Weights of a small transformer language model: 5 heads of 32, vocabulary 2312.
MLP neurons of a small language model. Each row is named by its layer, matrix (gate and up: input weights) and neuron, and shows model dimensions 0-159. Each number is 128 + 24 x the weight over its row's rms, rounded and kept within 0 to 255. Numbers have three digits each. A neuron's up and down rows have the sign that makes its largest values positive.
After each neuron's rows, "fires on" lists the tokens most often at its 100 highest values on Wikipedia text that the model never trained on.

L10.gate44:091128110152123139103165105101104126147158131097134133167144114144130128159159123100132150107193099125147119090134106105133109138115132109150128220117141109122125163086100116138139099117132106126137134124094125120156153091132140127145140170128140109114150133180137118159106184134147120083134109130132141149160122125139142137134140127095122118107151172108145118139150161109104125091169131160152140145143119087135172164102133169103142135125103100081083126143098159128101111102133076
L10.up44:124131088104161119153130121103152111120119120111131093139139143132122157169141143112132115174150138092121129161120146177154147060114157132141096123152147168107126182118089112146155128130105127133119119119088131142185132122103148131168098150138108132140182093133118120147135185145127135124136105155119135150108086135102130051076130110116086103171126116100084106121106121107124128097131151128130111155104160127118133130110107114120131183149124088127144137136124168159103118155140125
fires on: "ol", "el", " L", "ic", "ot"

L12.gate152:096178093151158141119128113152144078135177114111155141147108161142142154132182121126177087092154112130151139158155118102103156112168105116131135125056090103169154094111095108115116166145138119131104117136155116112187175105135142086103135114137117131102122155094158141126122094123130124098106165131131154129116080106125123159138136100120109131124151109114121137130111131103144107119135100113132124124126138191124134115105182113136124108148148102121145143099125121110131071145143131
L12.up152:099170114133145142130113130136124083115108127165124123139101159135105110139102116118145141142105166167190138169124148105122153158140127086115186182152139109115172123120095166110160176110122139100135179137146134127133132092165142091105110102114162141109111135123144124138126126118137088110131097074156094145131116124082099149131101147143150100119158123157114148121112165104114087145120101156153135122109123125095129133101143083118148115184162110119104145144124140110169135151146109
fires on: " "

L10.gate99:080134145107125159132146104112165121125167127128162119133143103125115107086132103142127114118169131140146176138084139166139149161106093169146122157122104116143099147096124081138090099113142105140155149138108110119176156109139124098112147054106129104143156182128110132167119113099125164096151160131133170140129052124149121124120144133126176142145108151162124136116125115137124087096144136122138129125139135127111129115114131120123121196159111146103111167129146147147117140094093121
L10.up99:116144158111093133132128137091174110104133129093117110164122133151126116140104113118141125148167120135131101179141156138133082117099170122121100107100121128146105139079094105143151110164126145116099174124139114116158157106134195100126148148151122136130125138131108139158139140130098141113107130136125117107135106143137129120063160124157103129093179131195145153145155118127126143137134154107118128165144128101134144098084156167092119175148100150116110113145125111119135187111173081
fires on: "en", "y", "s", "el", "al", "ic"

L7.gate305:117134125172131150095117140090141101139118155188115161122181134104120155123108110093156137122158101119135152121175125147139134131121164117130101119134105155108123126045125138149133098085177122100126159136137116120115114080155140143133106110124108161120145138122106096081129121105142176159127166118140111095145128180124129145126113116151100134132137151142141093166089171168120121125157119070119122120160135119112123129122146150119112083113120119089122106135100081170144121158127146
L7.up305:149180092124123095173129146162151093072160127151104111142169135113137132086123158130130090131130173131132152180095109127102126096132099130176147116167154139106139132118144102179146098116096080105103084114133140083150146122108122158138125151102118150153101118131166113143113157111148110139163119128165137118137178105127136142099151089178106169125110108141115086115131169131135144141101123145147145144145157137100119116122129095131129117133118126118170122126138094106114121140178129
fires on: "8", "6", "7", "0", "9"

L5.gate56:142120092150117192109154118102130085129097128128120135097133157115131150131133153166127127151147156090139124095122136140208173139152157133088139105132118129138103132142139091116131133124111146131156142145142141152152155166136137116177117112082130116150123152147168156133086153122126123128145081113144105120094099100100158130074105108136196128144090156162121073131163085115139154124179133163124132120147146135094113116159119119109150140131153148122121125133156134125090109125112118
L5.up56:160142100125108126118126079136115135150081149114047136103124169116148132088124164122151148166125147126119084123154114100131126172139164112122194143139118121118110150127177085137147121142123130136082122109110114136126126123160116108148125110098117125110133111094195136142119109149153131113087098122165110080119150132141120128130115123139144112143142165154112085113106150101106148103111104123130147161156139153150105118135130059091115113157138144149149141110121167152128133074128120
fires on: "ico", " post", "reat", " Royal", "ilitary", "ee"

L5.gate303:165111155105099145146135121139128162171159139102174166071168136128125152102167091165118125117101144161131147133145163158158148114181146134153116124130102145120137146134111103073139153093125096101137137132142092124122175173140116177120102122162167120107161175121119127145131102098097140149148139132101136125116135109136115113131143133131138076128125142140057151150126144154148139112165121140101145131172132128107155111177114136097183108109122124143141130120111103106113133145142121
L5.up303:140127133117112128136140120115096124141133140099174153085155124131115184103170098180125110087098138144152151133139155138155134111179156124134094133146130153119113106141142080083169173073143144110133154126137107122114161135147101185137128121134177133095163178123126122168133122101095150159153121139117109143104113110152142147092149167145124087133115163135089154128127172150129118115161118112094137130162131130122157114155109153116150132106112106152151150128097096092124124139148107
fires on: "e", "et", "nd", "mp", "mer", "o"

L13.gate26:139130092164140104150155141139122145113144097175134169138119143127109104141133145117141084142128165101142122129124114128150130130128117127143118118076144084125144126104106102142131125141152147127108162159112070145157147142105114065143126123161144138113131137155134108096107140163210121117161120135145086139149115152111085135125172142136162138117105143145148109138128097133177132168129160098187164136135132122100123117084129104105153086119133134112107071090151127148154112086136146
L13.up26:133110109111098136136153151147099105155118139171145123139101145135126131114111146085122108118132187128129146151137103148108142103148116137157150120092145089158157112131148146122145124101112145086143126136144142158122100149088131076112130165109169129121129141112204104111110100102165106124080148120141142125159148076165101166130121124094162190154148091122116087106127123156064125149133107164132149126142149103137114154107131099094124093116148123095128125142106124132119100144165138
fires on: " ", " Party", "D", " —", "\n"

L6.gate337:165128150139133150146093122088125152140092122133110159131151141104097144144156073127162138113118110098114150142132118133123156095121117164120147126140106152103129155134097124115144151115098135121089180144132141140137084111143168122112148114133091123132146122084151119121162128155124125176096164092110120169086092157132155119150106122102143083144126111128158152129145115160136145105139087144144129143106129124113134146092125171161125127119156178120159099167158112189118157128062091
L6.up337:115139120144148136146113109147138109121112150124161114123118075105115106155124140146127117147131137118132168100124118163163165087140116140105121146151111091106153071122149112127121117108168102157101159120116162140143106164088107150119124112068154090165165140114075131093124125133116152123132121139118155149117175093161109149115136142173143099167080158186128155128131127153101119139152131143147189089106112132099101127132158108123136157122105144148090146142147143101139116088123157
fires on: "th", "our", "rd", "st"

L7.gate293:098108113161144127112070156098155105113130121097116118103161141127159103143125146084123108139126122160120161088143165143139122114154110077159147119130168116144131152133101129117139142122132134106154147075126113193140137101128084133127105064123112145126142158137133096125135115118130139143139165126133069146143128131111126125099141147087097096124113168132133149145148144109115094104116131110148153118155123120133164145072152073125084129131100124084123094132111115090122094139096183
L7.up293:120148157110127119167153126123136150098118097105110121150130142165103116107125132136127066173182126121099121156099100130137141096159167160178143137167133153132118171127182130137116111113109142078108108125108140077095152150104093164148101152113132182167144138105132120144129111134182147113114139144149162100144121159097133106095135147148107149135152149139173090090140154136127111137110131137124140130131124115111113105157138115161142168099147101135147124119122157140149182132140168
fires on: "s", "6", "p", "st", "un", "7"

L10.gate352:133147158109144159139144157142145117133135134124162134127151139125156098127135104154113136134138172127105098158111117172103185089119089134119094143130110163135131111159137138140095166139144129132154162112135146088116134140140162097106125135154177124162160129109141165112162096109148121115158123120125161086066135103106095109107137146134120125182162120125134158147156130152150143127099121142148150164106119092104126148107102137119142149136109124114053122121093114165092073158170127
L10.up352:140098090164132076144121152142173141167141174158115095126085134125096056098117131099099132084175126150120130141134145151087142121104139137104141125132118112107105132124108102100102136144127155146126129098177115138152115096134125115116086117089126147134110131096150130116153159118122127072135146122102127101102122112163139139148158117127160113165145127097152119106092159082134160123111132115096128122163117112098110107082138118100077129126122118143107112112129149123092095155183118
fires on: "s", "es", "k", "ation"

L7.gate419:100142129151116103105129126065149157116112111158153136105087116144138169131146156136148114154147126104112143134118149171142114111102135141106116157163079129140134168083159155119156133110116125082137140119107117171119082135106136161110121141130167097147132086099108115097111097170161157105161123129178181142107154087116134155128118115116095099157149173127114116110132103118100109108121141152105104117104140141182133134169171127122107142112103137097113143128115114119163133146157169
L7.up419:110082085099095111104141124134177138102146124145157177125109159132141121120132076151124115094147101106146162168156141164147097136148172132108119140137114108096155084140150121126085123130148122179157105107154117101103098125152159077131131118119160096114120118126124123093105180178118127135120105129122157146107166143116136132125104152165126107117115090114114145131124091105153114144122132147120085128132139098119104110130078112162153061127151087132120100139105138106123125128090119
fires on: "ian", "ish", "iet", "rian", "ese"

L4.gate386:130140168136145124130163151107134102132165134120092138159095136098123108135143120110151183090088143116180120119139151086129126179141100142118152115145104154132112119094118117136143153126137116100111110129089091111144129120158151190084126139153124103092128162157096124132146158091120098135134146165140117164138160155115090144092106104130149111160136135117093121159103106137111132121131093109106152121111128154096140132088138129170177114173183134132126067114121142102154148144117116
L4.up386:103120132114151151161166155125073111126125132117096134147085125092138120103136107122156184107070128111164158135134165137132131150153085208144178078114121157135124114106132101127127154118121098123050148167106075119109120156163137160109101151154105107128131130126114098140105124089148106112119107158115147130147114149112104173136149118137096150151131130118096134155104114161122138097144119138084124132130134154069130131127129120126136122144171158138127122114104119134111130136122122
fires on: "ed", " of", "ro", "&", "red"

L7.gate101:123130129173103078142121084072099099138103114137136171133134105108165081116100125113138144141091169095109161128103099141115113092174124099109133097113123106116100141132142153122142176113162125124132145123147186105113157100146147143179178153109158103125119118178132090160099110099140113144121133130102153135137137182129133157122093134114128110155148105107131148102097121131159131153117122129128113120143174150140108123146153145144140171112092113126107100140153103151092107111143101
L7.up101:127163101127135088131125108111109187137131120139135131142176131132124060141138147090133115115082125128125121113134155150098130149115120144117108095092098124108115142117133134118124159124104122129177161130119158092127129088094153142153131141161184109133118107180102104138111088122133108156129106133119143193141147131151102185128138099151146126124125117110131151140083128129130119123137179125104123149115156143181109096128161122148187131146122088110086079135158132122086145145108125
fires on: "ed", "al", "A", " L", "el"

L7.gate15:127151109082124121091152129137109128089152132168092076157140109130160139111114088138101147115160071120087142112093140139156130111127123106149125133180124138160131125143140098121139189104120122090163144113145166140094109121093159078096169153121132106144093134110130130135123118140108114142152153129126159139129111107143156122152120133128096124114168136095128115172118100106124148104183118151122117089125109116137124120151162145076179146140169161152116104145113141082131150117117148
L7.up15:083151098090093137100126140157132122126139156169123129112138172135148131143141104114078139101121089123112154120102156184187141168144185111149132140104118127128128133175112139114154141106107135123118139127120177133062141118098148075134148139140141105129123129123147153130121144149081077158162166113136125164096132100127135149143136122137126133097178143104140110174117116112095166137152101128110096124129070134116108129133085150084148134142120133118103109161124147142131113128130146
fires on: "ive", "ical", "able", "ent", "ant", "ated"

L4.gate377:112107139123152132180123128142128134091100104140121132105126114117168105138079109142131136112096137118111130181144102151161113191067127124136118121083065161069120158177079167139126147156126120119111147101127161128173126123145112122120156099121131117138103154158112118116147163123173109149117120115127148159146177096128142131154113174100142104118154127083135142127106095094113103138122120128162157123156141097132119134110095178160140112123141151150128120126139111123091122150121133
L4.up377:084127114126164144175121104125128119101124110119132132144111117121159106139092107121125146105090156114115108153111110167173111106074124176144128098103113147110143161172092166112090151169132121112101147138156123126159123132170105154127149137129111152166126151147088120094149139134144117141124126124127139126109133096088122107173110177115097099129133108101122152112157083096173138127108081159179121159132094111125116127107103166164131132130141161130125127138153076155084150129122136
fires on: "k", " film", "red", "ich", " Film"

L8.gate15:111128166117064156124150101103137156160132141123129149088108161166170097129115131123123140143127142143135141108159105115128108136123082100145095154122149139108138126135112172117125086131112107140129137113120117120140104105104135123099130111202103132174121179153131119130137144090114128115196129181111171113136133153107080125113160131051125132140121147137091127133110109146094111123125138126140118106110127105073121068136167163127144141148100142118107149148120154153157128134120133
L8.up15:135128148103102126114170110107159123145153134122103145102120138153158124129124136107104110155144116148148188119208128136152115108122074114105116141113138154104168103099146155122116103089100125164125154127129107168136111141090108115082111129174092106186147134118114164142116158099111163124176161165107157109152138149114130140143162111090105149142108142126076123117112147130084113166159120110137102120095120110108119094130149159120099112131128127105124167123106161131147148157119131
fires on: "ass", "us", " and", "″", "ol", "-"

L7.gate334:144116143118134130104121140124149110169150166122133106122164112137118134161085127126119191103158149118112137106137133121091127147115126125160105095140168128115181121072143157113157122139129123146127103146142157123126121099154107128134165137114163075118147109153129143142159181137163161122117116126163148143089113153130128100138097113188172203136113175124125102102109148106121113072138160110135136120100097136137142120108109111150182118145141118140111129121137177179139132131125134
L7.up334:147115107114144112167139116108108136105162133131122108094146106123123130172093137150148170166157116134114102097141159121119114116119170134113130101116182100135139179105146127123103113111182114092106140160134148173101130118130100139116133095170099075111133162131139164113145134159103117139099155134150142104118150082132112111090138136146120178162112184115116114172109158116140100115143139128152152161132114139128114138126143113117115123114136087167104106120180134145086113099078161
fires on: "B", "R", "est", "V", "D"

L6.gate30:126080122129118124131118069094101118125161124135141151117087092149111122087149083131110126137118141117109190158123153132133108176098112092136118135154137149103105099135128144137095089138083146095140119166109152123152078163153115124153121139110135087166100124130146107147129159109113181137164129132147145077134138139133146110125119166099098121125137097164118135154114139117116138162106123107173156137126146180079123125122158146157113164144129145141115166159141143166123119159161152
L6.up30:124116149118115086144140064120110103161097132138126147150088130125120148127120127098116106122145165132123118139139106095138099148111138103145120098088102142078129119125160146159119108137141110118105126143071142108168117112113119110141085124142161136174137119117110120118111192116135186091164128159154108119089164158103131119141130102124103150090115122109144145150118129155103122180075152096126129115168198135122138080146130122146103109119107158145145153141122160150106113154146147
fires on: "er", "id", "on", "olog"

L6.gate65:100152135130171133110121090081119162157098175097147113090123116107132101152144157150097127126117119119123144141145145099146119087094183176131121129132119113190124091125106125097123149098118119134096149152100122109131127107129129136125137127113111062144120193142120142161147140099122138124097153131157124128110138107145136113118140119126138122090113121140141116127150134118117092152137127132113129171167142131120200127105172084160150166084143153107099090142098171126125101102111097
L6.up65:128144123120142163174160143106092150142115198111149151124113123090146123104120150170130137150123086102146120128088137076172082097112113130096183129121108156161107108112104130126089136089131112145131106142150112107130141115112164136136134124122102089156107191137135095153148109095136148132120179149124130079104149094098113147106105087145113129118106107138123113096131119134115137116113087129123138153131104140128155143151149108120131129094130136179136113136079105110142166100091110
fires on: "al", "os", " made", "res", "akes", "ored"

L5.gate182:104106127103132127141148089161141066092145125152142153161150142099123115149109084136117093122168099125121115169126137142136102112103139137102133203129162144155096115123132147127148135107120133081128118080151154177089097122091127127162126109152150168117118113160135136115136175131114085079164093109175149133131118116108150173122128131112133135105110113145173108128132111095097116138135143109114087129127131123146152130155152158103108117112090117114120106092145152122139112109171165
L5.up182:116104139093104143118125127136172145127146097139144177127132145118135122152113123131111111151163085106126098147141129148138114095103170125118108130114157141146118089130132168163105122133132109106092143097171159177073100141127138089164105128120153135118134092139156130105121139144120101104165145095147133126122121065144147122129144129116147118077121159110197114126165123119151111131142136153133096148124145082111131129181132135074111144094090101099108098152142131142122103129186156
fires on: "ic", "iet", "ac", "an", "e", "ian"

L9.gate114:148105145090184143170150152076133139152113130142154121148124140151120095118148122139114096136120102170144082109114144144131133123153089120158137167152093131160145153132115124053129150137112158133109174114148119082169126126128136143086134129156142134109117117066109130151134143114132177124176121144141120093119125127170094130096133138114122139090142129132115149074144132166108162103147079132169112114165155114109144164114095145122109164125145142128083114144140130139118129130139104
L9.up114:138120127116116160120080153131204133176124138120177131113127130115159088105114100115091146126160101124122111120135129140112133130127116128122121125078156166137116145134095133084114134173129114095139135101109088133156104133127146161105146110118131111137101099120122159155104138111158122118174117113122076123123052137135159101097168158107147136108119101128100169135131132126118146154139126112104129123147134109122172087169138159080099146134076151141101138157154135107093109149150152
fires on: "os", "s", "el", "ens", "es"

L12.gate31:107171123106105191106117122097146147103135090101167116181120139077134092134110129106144130091156102106115106155155087172102135105170131116173153161147116150103110141150144104087143137112124140110125070139112153097126163110132170141114119130156092137119121138162157140175099116122127106128128148169129089187113128144126116161154126129120140094122130145103143125130141159088137151126140079128138150117144081111132124159131153111120071113124104132164135137121132135155129121120125152
L12.up31:139116140123137122153110103124126118157163116115151113148143137128144117156185117146142095121139196097135155077138119179108161126135126116151116130161124177162092132120102156123101162094130146125129108140079142116175130107131171131183093131135137073141122121155145130153104127156125131089139141123156105159110147135129127096106126087122119131130116136085152117157150093127123148125165068139109133164104129100129115122140130163154136166122135146184127076119143133131065130137124125
fires on: " n", " th", "ol", "el", " Th"

L6.gate213:128114089121131158160138148130142135103146118121178148131115152152142126139111103108176113089134139132174129106139140133122107143168126167156196151157118124108092156142123124104132124137160077084153128137160114110084129159155083169092138116113140118130111162126134098192139124134106081137126113099139144109199133130119147138151145129146152111163096133151124156137133185148106128100126102104126148143124102156119155121131103130131117069127128129137125155096118124137124109145173090
L6.up213:097092083147153154118117145127127138115152148141198116147127119091133122177096111109119090133105113131135152118148128141080073147087141145134130121141109107144127178123147170146144131113135153101138110094104078132114133118100145162165134144136116148170107107113150127154120100150118142103121150090134104126164077112105152148111165099118125110130137145153129125124111152135143146083143137112111164138088123126080192172131114147130110108157147127169117152096104123083124101149129150
fires on: "ed", "ess", "es", "t", "us"

L4.gate236:140124102147156138126127148141110095132129103142156147154114092167133120177140137151129121142136159100179150153136147146113144145124125092143121121153136119153106127125117146145128157109140164120121099065122130115136144108171135135120118108107121120108122120161145199147144119114098124126107096125135159148156111124122137160089132102153110133153115154092117119165100114127134151163142095144164161097106145123123126083076122125174156065150207121146140161092081135103131102091120122
L4.up236:139124148170147122084141173140116139091125115173053086168106126123106155117143118065149148085130128088100125100166137159092115137152104113060165119139134122128146143138128091139158147129123154108127123157121102163151177131110114149113118131140111154149129110129097118144112125139121135139127105143111140123126111136122147148113123139129141089143108097139147180138102108133157116121122116132059148114115130116166150170154123130144119143095135099142147151119128114102137157203115136
fires on: "in", "or", "ast", " of", "ed", "ers"

L10.gate236:143139173110164115102124096114141173101118130106126090141104088113147110140139134120158088112119143147136175109135102123100125126099151127140129118161112120158161130126135128115091126112180160123137157142097089110143106075114114144130161104181089102161115120145103056119132121155141112128124164156106063131126162112148144116116145138146160161113151133113131122137142104167093142146158144071097117157108125079144113111115154158108107121098141109139119128121161170135152116148147124
L10.up236:129127147151129125125143125133107106141103095099150097138140151099149120132128117117184138126188131136145116069158123126083162105138132140177129125120167114090125129121150143124113122156132112138130087119110098128104119089123147160089157131168088123088171199130132129127132115136108129125113101142120132144134150097123155114125145152105124145148094103082069098066105112153141149078124111161098099128094122143119159089092129121124124100109097142165139096128103132118117133129091110
fires on: " t", " G", " n", "st", " where", " Sp"

L13.gate330:103124121112149118124194104144132116127105128154146131121150093131140116139103094141143124106132140181107116125141121111079108083107061098107162114095115137142109119125163134134111159166131133118124138169137134120116129111141156158127147109077160102130105097146132158161120128134145090127154102152132153132123162142138088140141094131138173136148151119125149144208142156100149136121117116108152112137133144071082148117107140149158159163070109147150110117149132142141134151175114160
L13.up330:083139095094098148128169142160114102179122129114133114137152126128133101130145079118179128127097149126125179127196063141148135165136162107093115104132087128062115144158125126146134139152074119140132130126122147131104181139131142109092107124125162138102079091140138138145144133155121156119158084135136164155118142159131122137115114116152126121130177145133134167171135111151111100136114112145105126145167137126100110135133129119124137175140090140111122122134138135143119131113080099
fires on: "hed", "it", "el", "ing", "ed", "idd"

L13.gate291:130146141102123099132119159128129135114129111110096149090148093168162126134129124135152134139133106110087133112167120116142157149159150122130079164119105191142113127082082134099106144172120143117149147121114132134145117148129121156100146127108134071148156148143152158137128131163112137121158107137165097115119144126118133127121134127121156091147086086170120132160126105143115099149158071077093179158114166115119104068117093127158129135163109129085119127163146094128138156122106130
L13.up291:141058156148132132127126136132158074124175114151085094123113116161101118104134101119136128096142167117116144132146163156127101149148130105149128122146122112155168116114114115144139147115144124146122172108142135135139136121122107154106150150108148119141114083087120089093125144115145091145180128121115112119144126143153128154110115083127103098099129104134136117117144160097127149151098108160162137131094131148160083148146139109134156099122121148142130075154066207138137108164153166
fires on: ".", "ill", "iss", "ross", "ul"

L6.gate294:148137138084126133132133121143114153112145106137112120110123094111122156157120144131104119137132131138129164107172104139166176092113098117123141125153134101148124092122109127112126146135156130143157162155099176107122104139089147111116126097123125131172136141148103129114153115088181118153083120175129153156180217150186086134091135130115131114128123140138128156159132134143110124141116094125161116135153124111092113109091103132156152143109153094108084157138098147114070097126135115
L6.up294:127139140151110089114117083119127114116125073089135185104107129110135141121112159167144126136137149114111142154092108130100083110131159126131125123141125132150118106169116142127098091150116115157158115090069134119147098124040149104132115149134120152126134158115137137144134152140082126135111152105161144110094133100161156122154166143129114162125139122128128121103133111130125109130084119088109131134138093109107114126160128153143115105096101084087138103184141153154138194094118135
fires on: "ell", "er", "e", "id", "ing", "."

L9.gate206:116132123107141104154127128162156108148151078103180103095149148077090101142145127146169141148091168116113111109126109146156120123130116153171147155074108128161101136109111141106133150130144115104119127158117135122132148111157113130140112117119119155084082159158191131165178125128110116104118165146136131132156106092126130120134154165139132094166132111156127155132124133115100118138146131135122119141148088154106090118139173100135160160130110146159130099081162144171074139119127147
L9.up206:143120122086152123125138122186134150134156133093114125091109105113158082096110125155100102114150139130156120117156119092104096121118149096132163135149144155132115100132156080195147158131140115169133151095134100112097124133127106108147119136134169136091139152117157121161080161103102122121131117129100142138160108113091143096106117114096110087094144095097131155102183111166132102145128143141073117144103127167110122107102141110118115109198104140108126152114140139128110137107136122
fires on: "t", "g", "ed", "-", ".", "ad"

L8.gate266:109112138093079096124146170099157128149108138149093091139127103147133091128156111152095095124154132137110152160138043158149089104137104099099109092131093129127137081135108147105157163087110093111088119125087142124109089107115150129132101164109118151107115132125103144106098165154140092126188147094132101089111102148094153103089143133133118084091146094096112102148138114142134125114119119126102145126132120112133128141151130119136115170108130140128127143151119124121099140101116139
L8.up266:115129168114159138117128119108127119152133209171114134179144150135108105167137080172167095098130118096122099168180125108107113110133157130089116131128109094107157112133118157130138130118128076089163081120129138107128125122143153076130142145170136138107113123100128102088108103179111121143142130123142132167153097154116134155113094101095158109108133131101156123164101133113156145131127150174137130124141119139133177168136160144127113159112125111112141140163122125134105114097108133
fires on: "ent", "ant", "ic", "ural", "ound", "ous"

L9.gate277:104160130130139153137128115050107131120113107128133088097160145117148107141137167125153158171104114100138102179113135138125121147114104126129111163106117112104142093127073145158126153121136130145103148136136109152131122124136147111127183175098100148143116153122155161096129112064131151148146132127115118116107129127095084152124164100101119161088121119159099145135094142142128118119117119086111137104058115117132114128122176116146107138166091115098124139108146153106163136127180101
L9.up277:132090128100126123113158108085081186137145099163160095141151139143112136123131107103134143120149128147134137121140157137135181151116122123229107136117141158081122122108163100155119147144137137183167155096132121130113136121126126140159134091136145114157106114141122096152109134136155156170111132160122119133140146138105169113115189188120114114146101160144129116120133109127146147135145134136102176086120116084130119130159143129111115163166104136111125133173107138121116117157135128
fires on: "-", "ol", "ell", "for", "at", "her"

L4.gate401:118091127110116138140135141181094158138107168132147146184150121096109121119126135136115118099132082087113145161108127148119138133103148183089098175162112152140153122148079111154146135109092173119109132104140111140090148108123138139141152169096141132192136135119137149142111115134137149093101131118107120124179107181107095134171115089110169110088119126153160171134151126116135134098099119134128125146110103125125125132147096157103094116117118125138135117146148109165115157081108110
L4.up401:129098140149147149170140145142116142114091141128145147174126104152099135100134159109136126093124094111116153125093126139139098133097086174101124152139134122136141121178097144134136121098094132118098099170163113141084104100151133168134133176109089153179105169144137153115117131135145120133152145104131122116163109148130117167141097093071130153122167113128130106133161122105132153099116089130131141078115089134160125082108162175111127113115158136133135156135160106124154150097140085
fires on: "en", "ional", "re", "ep"

L7.gate164:136141150193173156094177099112152155104125119116160127121122109129107144123147129154126132137103156167121154166137180132138157122125125174150139172141131147154124115138163127141114119149144116107201165133152096109114082134144153109152133172132120100134112157110185133135141143127140091136121141074139114104129158126161182132139136165121112084130139136143160187156143114096074125121123119135138139121113098154109146108099137158137119115153118167125117125135139174113141122117131144
L7.up164:119155094144129147117107122139143092126123135121123141108129138086112156112127111152131072159108108112129112119124125130164141143146119113128135134162116083107127133110134124154171136118138142115169107111109127137127115131112171146139156147146118143152111100124080105127122107093148109134079170102089145137112100149099128123112153102148156096147130111144157153126114138095128092094134133126133192084105169088146101116127138128177135058157111117098090101098147162105055171109145115
fires on: "ed", "t", "ict", "l", "er", " and"

L4.gate150:137130108190147130131106117201080118088163149119106145111131090124151120148113138162151132110155124137116157145189132147104128085154084100168079154108110104111105133102110117105139148104118153114163128127109126115153114124117149110108159132147185154137131144146126173085148138113120141130127116118178084120120147101142128158090092130136137140118089127114107166145113126130144084114091104117113114169147138130102111141120101185139129153129128109123126129134101149099152111151125086
L4.up150:114116148133164101111136123154127104134196168128076133135085105116153130134101139156140155106174100120104141130161137146108075106127125121181140121113125114147097100123113106119186141138128156107109127104094100093181145113100123142117111160113130118120152140118109142150141116092103094103093136113147089135163165116170149179114107161140110152111095140139097171138096149116166144150116136110116144137167106101092159144150106109148164128110140139099137121124137169142141113155115121
fires on: "s", "e", "al", "ing", "ic", "ec"

L6.gate190:136121105122153118154119088104112113104112113121142136098132129150100139108101080127176136138149095142053136132122098146152092118109134147119078142082118153086132150178107127153133120147127128114137104151091148139129107119159085136107155071090144137141086112137108098127157139142121153133119122132109112105119128125113104140138109147150130104142130151108117113124142166078124193156159116112096090124089124127089098123160120072117149149099142134094119136160108089159130122119147096
L6.up190:142100144126154131096116128122115141074110116173139137077149138134144127116129101145146113127127128145117132135081102168168104116127139117110112088113138186150100133163144114133112122133149145106158090169072113151096131117139123103160162109132117160112096100118112100134160185167181139104122155120129118103122132155134158101099090134121125158114146157120120084107098157109140127126154117102105091093097110112092155123181149117138136165129136140135100127114138140135184087159145129
fires on: "ly", "ially", "ish", "amed", "lish"

L12.gate12:156125128160113130189146164134116099065144122118128132108106162110112132111095102142172096112081109116143152144152075107097118122117133118132164134079068099132122119126091139145139140110120149136105088136137110145104115098164147123163104166113097096114120127142127176142107064131143097160137137116091150144111103134115134147130131112114122146135129138121094150154141105118159127170134154101080099107109167110088108099125119154185140126132122089111118122140139148146133138109158107
L12.up12:155155161140134130145103132167102133153097145132149164141113130106091127140193134103132126104140182158102174155120091131154109083161105068118119140102118129139138116114119130096138121175148127132114154171136112085147091069141134106163143145109143081084110097144151133124105140082136129103102092128095125138138113129132103104177093155122124085110112105118125123106132123148101103134100155134133132091137094152112138108125145115165125156132134107127141113129128134077114117139154172
fires on: " ", ":", " were"

L10.gate183:129119156130165111139115122118129142154146145069157128127152110103136127119126127115144166124141149191118138130141120134112143130142159034184135161134152093165161131120124139165151135116122159106095156178125116142115141165098106083131117153139119120076162128101143101154120145159127102136106152150112109150130167122156126163101100156113114151133112196140105177139097116117123109105129111157145150148097119096137146144133102130118114134174127105146113119144109125098144161119115150
L10.up183:143120104097140132164116147087123109156120062106172097138171100090141134129135134174122145098144094150135133096118145106136180142135119118140101126103155114124133073121160150155099130149145148083122132120137098175135111117143102119107103135144137147130166148129137118100146143129107130100164119142118131129144114104142099116129128167097099163160108171125112180133075096095161098075174129117119144140139078125112120134097118136112123155099121150173087140105142137109139109138147153
fires on: "B", "b", "c", "f", "C", "est"

L5.gate193:135120134129111172108090115121152147120129089094164141156153122134152121120174107140140148092140118136185113107155145106151112099132159115134153166161101171166091109090123125119134115149133127108117124101152115110085155120151164160124141160119120124125161135177136066125107102128094095139122109141139155113080147128143128113128150139121187094123099118140102098135159117130161134145142067137114152153131087128124120138140179135122159122153174143120103123094101138125130178124094139
L5.up193:102148130130152168123135092131123197112126144069112113135101118102125167121144122192157146109128102143135135096107127143143127123136108176188143120099150170120131154120152173057122123121094127138080116144140115094084160103127130120147110126121119124155143134149112127121120106151121116147113109098155134118148160118097100103158148151126130113128101115151128110131120166099121118150156089123146148126139104129127149113104126148118163137120193138127099120071128145156087145153097085
fires on: " Th", " th", "our", " count"